config.yaml
n_layer: 19
d_model: 224
n_head: 4
n_kv_head: 4
head_dim: 64
d_mlp: 640
vocab_size: 8192
activation: "tanh_gelu"
norm: "layernorm"
norm_place: "pre"
norm_eps: 1e-05
positions: "learned"
qk_norm: false
attn_scale: 0.125
bias: "all"
tie_embeddings: true
parallel_block: false
init: "normal"
init_std_qkv: 0.0163
init_std_o: 0.00265
init_std_up: 0.0163
init_std_down: 0.00265
init_out_by_depth: true
optimizer: "laprop"
lr: 0.00207
beta1: 0.9
beta2: 0.99
weight_decay: 0.15
lr_head: 0.0133
warmup_steps: 205
schedule: "wsd"
decay_fraction: 0.637
decay_shape: "linear"
final_lr_fraction: 0.0
batch_tokens: 131072
seq_len: 256
doc_mask: true
train_tokens: 483200000
steps: 3687
dataset: "wikipedia_en"
MLP neurons of a small language model. Each row is named by its layer, matrix (up: input weights) and neuron, and shows model dimensions 0-223. Each number is 500 + 50 x the weight over its row's rms, rounded and kept within 0 to 999. Numbers have three digits each.
A block is one neuron, or neurons of one layer that tend to fire together. After each block is what it responds to, as a language model described it from the Wikipedia text at the highest values.

L11.up215:497610554484504592432515516528551436524424483519462402469605477514452498435493527493427470517657476471540515595491535493562584491453496531432499534509478491568431498520443542463623547528456511500539531338514498604486468422572513486443450538448523525485469439536510501539465486636459561463501532424516613519459523538581503423508473480460501587511549451495479450488411501446506499499527517553448585531472559446509531551470491604579446451478503478482430565449528478574554563457445548459529556517437505452493478521553535390458492491476461508405503480568537517483480459510447521560430518534454540616515552474426460576520482486588389483468492519541560441543541522497499488534457
L11.up236:476548525514538517404617488500437484505433466530529498440574490495399542444530469509474538487597480499572489589446577465463486546434560460452465528500454510536525468523463579474657573540477506517465537396480574528516473566572455491455470509487553499474458472521502451558483457493478527476562511501449633532483528541548580480497548483473554533537547467480508478461408475502520542544505438500440562537436488457475520562542481570499411424496483464432472497529477438534479496467462510470517665593515531518459559550492556403520413508499435484402602496471516465435498527528373440504436546537503586609539569544429438481578476554512442442473370535518539455519558438503480483573478
L11.up294:473583503524578492468431520491379527471521466534376408414495507558486438555380458473541468468469566457483521509449450466473509594487577550544506500477464446551570485579471474461459565503513488510507557446498421590501511502528542467552461526526457548600388473438479501508463471559500577532453474500525515485525462594530499449521507422512497613521466612560466529451518520546509510420486421522621472420499485516529384517544458503500479435485460462548532406468506435572488498539505478559493495495553444470560455526473524406470540482536441501391529611549489494454587470374582522519513500512481475533515359490458540486516522463440447505537485511475486461481468367389472514491564
L11.up353:500534536522519538384541520493480472549476450520449458450553536550417539407490440499451502527610528477532502538440550510517531554517525478457494545511484464522414499455458556477689550524452476423564549380526548578443538466499566489472465482482516546481507425495510465563542522524481480463562497435498612541504471565563516423490518502412516605500539483501549451443436524467518513527496454553462498516418501476508545559485452608510474498502545572477481498435498459559531556471475534486551608558488574505409599573513562399564486459501490516471497524526457493436498493442400544532418536604497636552556520536485469523490504566526488439493402552553568424626514514515552522579423
L11.up413:524501448519559593402561548514498403531447497505391465524563490445464491347531426478514495548600487475547561547484503547559482573490525467473514507511489414579436510528480495520621530484459489500507562429500617518486489483560518507497447477478479519513517410471488505529458499645450432432537515477460551545492495512533539420487495450479540548508533513471568533528441496508569545573532528482430532513461439483587454627569417580531472497469583524471483524446497522525505520468504539427521565541512501514487527543467511418519483450398508560432541552513500461476537473435410471553450482559527604573567596547449486480519523430573444433432429474558541473604581502527520499499350
L11.up561:569455472528524540460508496438536460593413446502498482562566491538501541475529514527516507505561530451538483480546482540520541476459456485476448528565437477541425504374496520585562499407375512438502528467494489508492543493466577466483517487461465525498420445501457458444516521656453443524483486464534513493442546543433525474502445496429610584431513461470512548510410547401552578597456459471432533487436500471484505557537533534494435467530504520456543654528440588496519514466509557527543503464400516458455554524393470376554511412552480417555475555489497476498414475460320542480476529501489536522517575453475501549573489492511593452462442499549508411516443542541514499512411
L11.up576:483535555458484590460563475491500489513451432488481366524543532513543547441458537538522507600511484484493515505514465531524512638516562524497552537476495553566454501400497472513484485427489505465540549494458538534585508441459628472468519422536479500455564474481534485447485495462454451498515406501527624497539543553440552447485414503500601559424512372484518540523447516458560471436484491473488475488463509417525510513496524583550435533525459480457436515431458568592465558487627468449495441554339533542470482503425567467546474421450447397547555410502508406514525497452434499515544478480573535596560502475484466527470477405580527500431431495517487426456519516518411517535399
L11.up578:556492501492530534369570492525429476508446453497413457427544462494502504371473484489545501466560492484532519562480510508502469657409562510470545535506441459572534503539450506515590559492435432433523554418484609559498484542565495484439486534461460512563470424467509488476478459552468497485557484513498577513480559561541555431511479469427537547499537506434487565465430521492545542541514444508447521452468491467553494651574452567552465455520483455434457560500473501561466482532533555451543630489550515522468568515460549386520490541493448425355491557506554487469539481474367442537485522508533566584507596539402489538542479475525443462483379467489569497532563417474446526525490
Mostly function words directly preceding a number in formulaic factual prose: census "there were 63", "age of 14", "laid down on 24"; also mid-word fragments such as grandfa-ther, el-der, syn-dr-ome.

L4.up172:522463499488612505402494464492504442496580485508393530529488573448462533486446431566476441545596509476465498623486444544587536585481453509408527601441496549400436508520497582475599465510544481525473508442520533462472504491573496449509503489475494483528477418509517505517501512544508551482581454429566558471557564532463546439518548494577400625499451496526587493451436531473525554487502503479461479564492424551604455643457554494488421430547523472467352522519533527566506493458461455455541561504547416507537488476486481478528512537472505577582489508572467408465471531462497523479516458577415497512509557541561462488442528501526534480457439414434505487570510531475485535564349
Tokens whose continuation is nearly certain: mid-word pieces (Co-ali-tion, qu-ali-fy, Bucha-rest) and fixed phrases (due to, as a result, 65 or older).

L9.up30:493425434457430526532467408429529591463500535432459479551599532455500463528526542387539531544489593550511418467579513474458500554493467586524549532474453534398441522557430548557430472522445482534407499419529534421361427451509502418484537455475538556484512569433488586458526422485608525391539448529537463568469464487551580487500478425498522433463492484537440558468503548461489484445527488601539470551576520507500469480518425448486492509536532473485574494508490492438484530510459508602438508533498538446424447460470493513550449495586376468541456489581526532493452425509464523464487414428454490473568540637492519458499465511502532482448586597502500430507450535431440490483475
L9.up49:501536437542489548530537532476485494469440507500494503495619440387471449499496523471559594570526538481497562485556478502572523559541525524532531543515487473496571493530460538498393489582518547572509483443450474474543520488497505526572478474530605579589527504541427522449560437521609491526503505530451508605467376429439514463468529471591500484448506437536521501437517561453520409503448475549492553433492461485487442551524411485476471488478533610518563521500539549458504565562579458399542582461539565509427547459557561493511469447425536450459478630426588432610479444510488494504413434499575343500470531482419496452495535498538512495476541483489506464494462476558421377497575
L9.up216:476484387503486497464452461478553548493497417514494466460515498421487453583488515519468549536593471481537511560500487472574498492449544518469475470435479590463492475513566515484524440506611547543471500492441522516573522484506479493502575283549569545518469463454554515472560581339518546442464536606587539477473496489502500508556437484560522434475511457453553507457518541548441492370531497439477556496487431521477538516461581485529520459569408484484511368537504555483436574453487454552448493529446433514506515503399497472490495489446486486504489483509448441513568375399549499520557338453540530512433363498540509400528492513523436511442523464537453522471516485495489498434481
L9.up313:372526502525546505376536493520502474475476465502459464556504545490429556467469454538498478578575505532538523576512519573597492587525549521446510533522486586448432481490536542466656495439530513510549523469506502485499490488416573444533504455470550520450554391460526538425456494565500538501508509444520505509559542526476575438547521528449505518452537482522588454464459580513427513525544444366514577550453449505543518578523544536501443478524470546551470595416585521569485618485505494473485547508575576528491473515413566431493511430420519527607531436508434467535440379521519539451500399609493582520460523424455528490560505505554509517463532443564528490572570546479470427532413
L9.up396:462567536407568488571541426445443445439512495382487434472471468498498466423485544475490460485442517447473540597526505460539467526515470509471526578447560486516429466518491520470430436499564548600445435510602499506426533520542520563582523493440548515519471454554426502529519466527517506527534586523517508522533509509363571530451493521488524524452468474401564516506493508413581449542481492535531433445490516458556552605518493487525494511450570507456519491586464559554520582439540416619539453461476506585458512468489530546489530534500474573499565535491539484337478450482516519578421459551329540500440498460466495487569481552381484417561431497485526528534487522526599436569553
L9.up463:411532526489490537567529486544552531522570500517380493515500502533500550481489418500530516502549542524549525488511557440518526473564486441429372425503557509534445478560526406593434492516536556436469472549476571512492515499460483540504449500549549509492529444510463518520488523366464466523536415555426522500525453421504532534507464462548592440545370409457537515550411498572462466374506537523456477453463508479470501455588434510518531519407548557514457569501468427531509553472430443449460475647511562556493513492514479491533443455514494528451592523468481549474572488568578490417507495508608541594553428585541505417410474436566470480489560572584419572505564497573526484548505
L9.up497:480505461566522518454505496488424539501557546493512381513517530450481487513545519452479471611499500309486504515590506533608408443533511503499472557543542449439554425540468519496500506472559565505549471587559493558516501423452491542553462509523528602474541443506489515541508483504548639529487479480538382553452478435541530520409533447459546525417518486501574500566474530442547455524456459521523556502486453477571535592482436461516486526465541494546545490535525651487525558493593458491503552507476518458510592611507453509508470492464493551449501520505618432395492508487472493548389462513609477416434478477438405578530566519569461488560507492501428423426472432499479499531553
L9.up584:476534465498419520507516510498572437503520503445517427482578640537490496419483529426525538535527443495559481559432488593498378552539531539451560407550512504416523472478431521468447468492555517594512602554500491505480454524460454524409421486503540525535488478495415545488526533493546532494543523463493556520474505475449573437560512439504521360519557505523485554538487508443521502500463467513509413473499511518413599465455543521566461524433508480419543531542533587466492535497581426520520510492479499435452530533527509416514543409488465512425531579536664541532492465507450523487498424526542462373664492491518532539561509447467378493547488501476470455577619485412544552477551
Field-name words at the start of bulleted infobox or table lines, before a colon, above all Website, also Density, Total, Resting place.

L4.up502:637447433482601430464533502493541475627497506470433552492482454632441579489522554532520454488487471460530507447518574472499481455443504440512478514528474460460463500485489528468573491540446582577532489497520531418588477446487539528435506559461543510447512596471498474489489470566546489483517479468432629471507503500587530544413521437485542556535474514434525488472470489453485448511499522495519494445524549555565456547615559498487496495500514520494428469575408465585461463417484549458521530523469485432478530555538481597482455560620494473490611537522491483486450540493441537481560444418519531429586523553482516571484497407587574418379490572531562533451539555560441646444469
Byte pieces of CJK, Korean or Arabic characters in parenthetical native-name glosses, plus the opening parenthesis before them, e.g. Trigger, Inc. (株式…, Sadatabad (سادات…; weaker on scattered mid-word English pieces.

L9.up108:573537511458419587439622554470468378497491461474464416490543547519408423499455485554485518569555520537507573506451531545471515505524550463499504567453527525580475509479487479486634521418496540386550525536569510570447506583463586497489490522477501517467522448521524467544499488308489460498542476526548559526612482544529577462479494473474579550543468371536508472504528512472482512493467467536533488493424561492480491500573445555503508536519603515502442474452495436512571466492437455437492600628526572530401587508498496480581477412553499532470489512467502462491560523474487554552442521570549563561535480556524475502534487515499472415501480509577570498565525472478461612633503
L9.up219:599432521442475552464488536479482494457472541430536457544482542522581480486496432505504475509496509497515537490493486555471528585447553526440540540543474570519478489508488510482545483368408496556533525511501429529493512444476574445446547523434490516473505440517606509347467500484485567537505481526582523512556560578464544494478435552513512542520602493489450500470487527493481482415448535466583517495553476479594423565450548481552466495538486430530494573452577544622488539561610549456475466383522516500468430446521536510564520446486460441622382435524452411551488487582602552468528423544520435508476649422510464569595506440504524568524560537481522416400507519481530509495462
L9.up322:463538561473499551519488566484500359503509485568459481528528501496433470422547540484441476509569490504496492493508539577574507505485544523484499553551559500518454457523452576464602602482453521526520538438575419473447483500501529436474471567406563545400578377511485473460485418659410529415544502428555541520563470512492609479520491495478490590519485386540486427422502507452551593497489462443497552506437451518507440542523508600500511447486498504507542582537525449546497531493491485438482528475574568495520459538479520374499546462444467563519526485598471463543519397485520512450404504581465555549518521458450502585529479453551454491414465487520534362549478542512491492567401
L9.up354:447506544480526459406512548478467496545479450491522447475494506578449486439505580507501573527526473488508427486521569520517505566403552536443579551475542498496505488464446568431634529441401524553530591441484553463510546488512581404469530476453530560483569412513568456467585439558481502482554543450506579477529552590548612419477516527503460635511500518552497450412429531515527534399460394536551529417428469490547481547411494543531508449583425526483487485492526432579462553547575509402541546494573578492478479530501574477490509509528411515482452500624483518513544487469409551531478534543473541465521577497413535545540552590510453524459434492448535400544463530517515522559487
L9.up433:470519469518518529404472510495441395543419457501457459466541476540486484469481550527476502556604499480532481595420546531507539558439533493487599551472507567554524458477446556525657510474412417525574497433501406462415482460545623492494458478450521534417470432465547439502543460510495488459556503434510542510531572544516489437462462476468529595547535375562533437431383540422439545519449441568479581489423481467532479587456520620556463433556604512509471552458593424527449505450530467442514618505473508479401511507480553441499488421475429473504436484570494489470540435535447543465516496562488527538501535515473462540508515535527488465435470501555527438503447491445483476483404
L9.up486:472526539505502503417555528517393386542469438492480450500558543627389439425429442540539505532551546524458577536433574482541496568512547467528480577539492505515489512483441492470638538414424481405578540506531456533472454543486560475499460545453542540495529459499544506571511509549477505533573507462469569536599506530516561491505508466467562598481480518516441440430543534524466522508507465487474465541446516479454450545526400597512433458415421470475496604498546423622476489497535474523483626605546503547465572522498469413572520403521517500478524501520508420464517447383420554562460467553484513535550442485514459525556538536513474471466476519574532451524519509513461493658463
L9.up583:462560551502425592443614551458478458469528502545409456525501535473488455440427483490495461476565554492495536501496501545460518495546482468440441497522520479541480493524458439507530529462460564463493502421606413530403506528563434520455515673437517496481555437524467460516438428574431470495488467457476557485572526514445538486483457413466516558572482404555471502527413467439594570529425386487558467467442458527531426548550440518501458499523556492552494555486432455592543507571442517453498545545600614500449444513439490442477485574528412551431464558551448470481528559531499548437458590578503460536570494564411507599511428478573549460433545515545535463521545522526545516555485
L9.up598:428548488500462490363524560505545393537466465492482420496512513554454420462462420499482484562566551524481511560498599559518485568511575520441509528499520497511392474465507506505632535467394480461568546456471451495457483476476529457488470521522537583462596417491554484468499451468463489484505481504533625506625561559492596454511408494484487589517495434534557487401441512483460521365481423507496456486445439469583485556470403576549491496513418534528463506500516420591510517526496536450485619546526518525379533518519529449529524440421450502511450489595434431506503490503402541503446484559490578494561504468522434507532495464530489496426475529553534385494527536522530484574422
Tokens almost fully determined by context: were after there in census prose, also after See, auxiliaries (had, has), mid-word endings (grandfather, completion).

L4.up45:470519494497584599493525541481397412540434489496571439485450523484521460561432516441528516557480391419513607472473531514418495485462500614550451547449526487511419484560460554510467448568559442556456540528529542493458474490451418535488485532552430518516447541509401547505535529516574422484445519435493487504489490462460531448515481448601618479453414396521491538442525638589533515531451461535407552472486420529466482523480527538505540565426556511411531467506499507502484431489607480522444595395476562509456483552556595478511520419554441526570545556479545479503447491452504411492447383461472494474520493546486466503517448534561537480455546535559481420578550560530521473482580
Word-internal subword pieces completing predictable words, often in templated Wikipedia text such as census, tables and URLs: ra-cial, batt-ali-on, htt-ps.

L11.up48:511523478448578531424527533440488406498524524559501457504501454480362502467486551520526495504595521477577475514481521529633492504451525510465509507523516436519460529495432546494603521476478594576514533403539545503511496450545507469452486563467536508463611461503474452530446479742439478424506542499505548521489514493542556422508535527457446560476569503555528506463417520447546563544467435514466517503468493574560473529516518551521500470496568502577484587565422467540522496501494546525531566510562381479462447529466540481491439519466414562432501567598461435519569460505417552574454532532511566475478536570432536571570437484538465465457468503511577422545504569525487547569372
L11.up166:464412507459476483580592526520431445485508523517558468502466493473438413436517541526519487537472465515471538462491496485523444455547535467536501534443526459511564476521550475518540462479524521467478495551558675445504480542491491473481444470450484498487587484552460508488404498406486435469581555555445442545526411403524638475519587473483505463542528479502539474507599479511456548603541540416445472600515463550473457520570464440411560551472579469549467481528402444472569481371432494458497496576591464595496508520504417609539533531474606555476582489437540443572499521529508402480482481539558515485483467521463486419537491450536470460496471473469561593542630463527482519581477
L11.up269:519532415541614491416539532492485453530441445523441521476510461562393521464540521491533503501633491490570526573472521503523496647443479469498498502484498427605459501452476544539536542549449563566516482447502586572456480502634497474551435549531551518475500534493522471557443480675477466499520598461526537535463543517514483505458498465467479560527519571467568478481458521481539552567507447491424596514469500535543510557548476567485458394520358539510538605509523497517489495451486493470560615524550434458518523533481559460477534502438453542449531566508540460475532457322395546535499528494482553541549596519457496534533534511466495485456427529491493450597517491450472462535403
L11.up340:499445420524558472518620516459502396529456517498496437469500468436451459473458561506569536483405459500498523454486479520517392497502520446560507552449490463564528436446495470487600491429475478503465525525484611472566416502538455509553481447494437447523468514451462399486426500464487414520533489525517506543530446480475614450471570493457521478441432476478507497490588411467535536573495471436466500527442485458503450517621522518389499568502573494497470543507523518408543446456428501421516600552518494495391563539414455524502455512528523507433604498436506455491522498447450419476487488520455560431501504574450528448599464483496476445502382437503603408519463362397448581522493
L11.up395:483469489491500462551500563503355469447453521499515546512454519532438447413558512450594502458414412507447536431486478473465449545500452461530560519479458430520568506487461489501468426417357507444519520573510616505573464555501436488514423541518449462478438531506507472475433535474501458560542549566385374555507493424498566529455613500478501512486554522512482410473536512498541536510472534495420525540504513491527413534606447502426569489492462497489511579531474541515494467442559505483534466617617407501543484520469424527465525563530548589505594529461482400516548564589469474513504463508501580391539609522468469444533492459478452496501409504450566495587542452582511521503512
L11.up509:535430467482547456458482512496449475496471508563490549555491494515415542463546498483564529430541495488541492460516534491488446555487533491527475487498479500483489508350400564536665488416422564558467532496537657497495526536540455459551469531490510523522520476482448464503478492670514485523520533523417474510446482462545616508486630514435521583494506532455530491468512515483507577569490515473479576581472475561532476561523490455426486467524513505495563516587461451484487455497546531533578561575596440490540551522452523562484449573524542541463563523558504442548479444376415531505449520577458561399509592524436423519612515546492545470506403507504498432612522514490588522579495
L11.up606:463391421495503507408540535453369442490479456563467483477468524520416441408491504476491422515588530490533536533450511489561461513472562477512540534465516443526492505559478500464618480447480504546530565438511526551491511532500461473488461486479508492550592485470511457508483582463501532482543533487471577551571462411492570444552540510416489542469534499534536381420363478403509516505469494474443525541503449548577458488538498526492461532471504479532555576556439473663496504444452535538565590555587394538424439504489501536588463474470515538504480513541465392480529467376477486549479509541531548486502508534484495518561462501534474430491464557466584453567632532557494539639389
L11.up621:495412515483541465494579535494381447478474492519517507473480492501393450387456508502556479488495482492475478467457516427488462551496506494506479530471435430503546469445440521496599476456407501433433535451509640453502491574540435457481409533451490496538503486550465443548438436564500472535551510539413491534442519448528614453511584474455478546508544511523499449500439536501527592553465458456396476521442508534481452542568465493465468464483537469516512583550402468543556457486480541499510507583639388539567519504482419516447470545535510517442642497482468404528472569534385439443441511512519562481537584514464470431599451509503464439508381535471562473556578509577513478597471
Partial-byte and diacritic tokens inside non-English words, such as Romanian ă in Văcărescu, CJK characters, Greek and Arabic; sometimes mid-word English pieces (Abori-gin-al, mor-gu-e).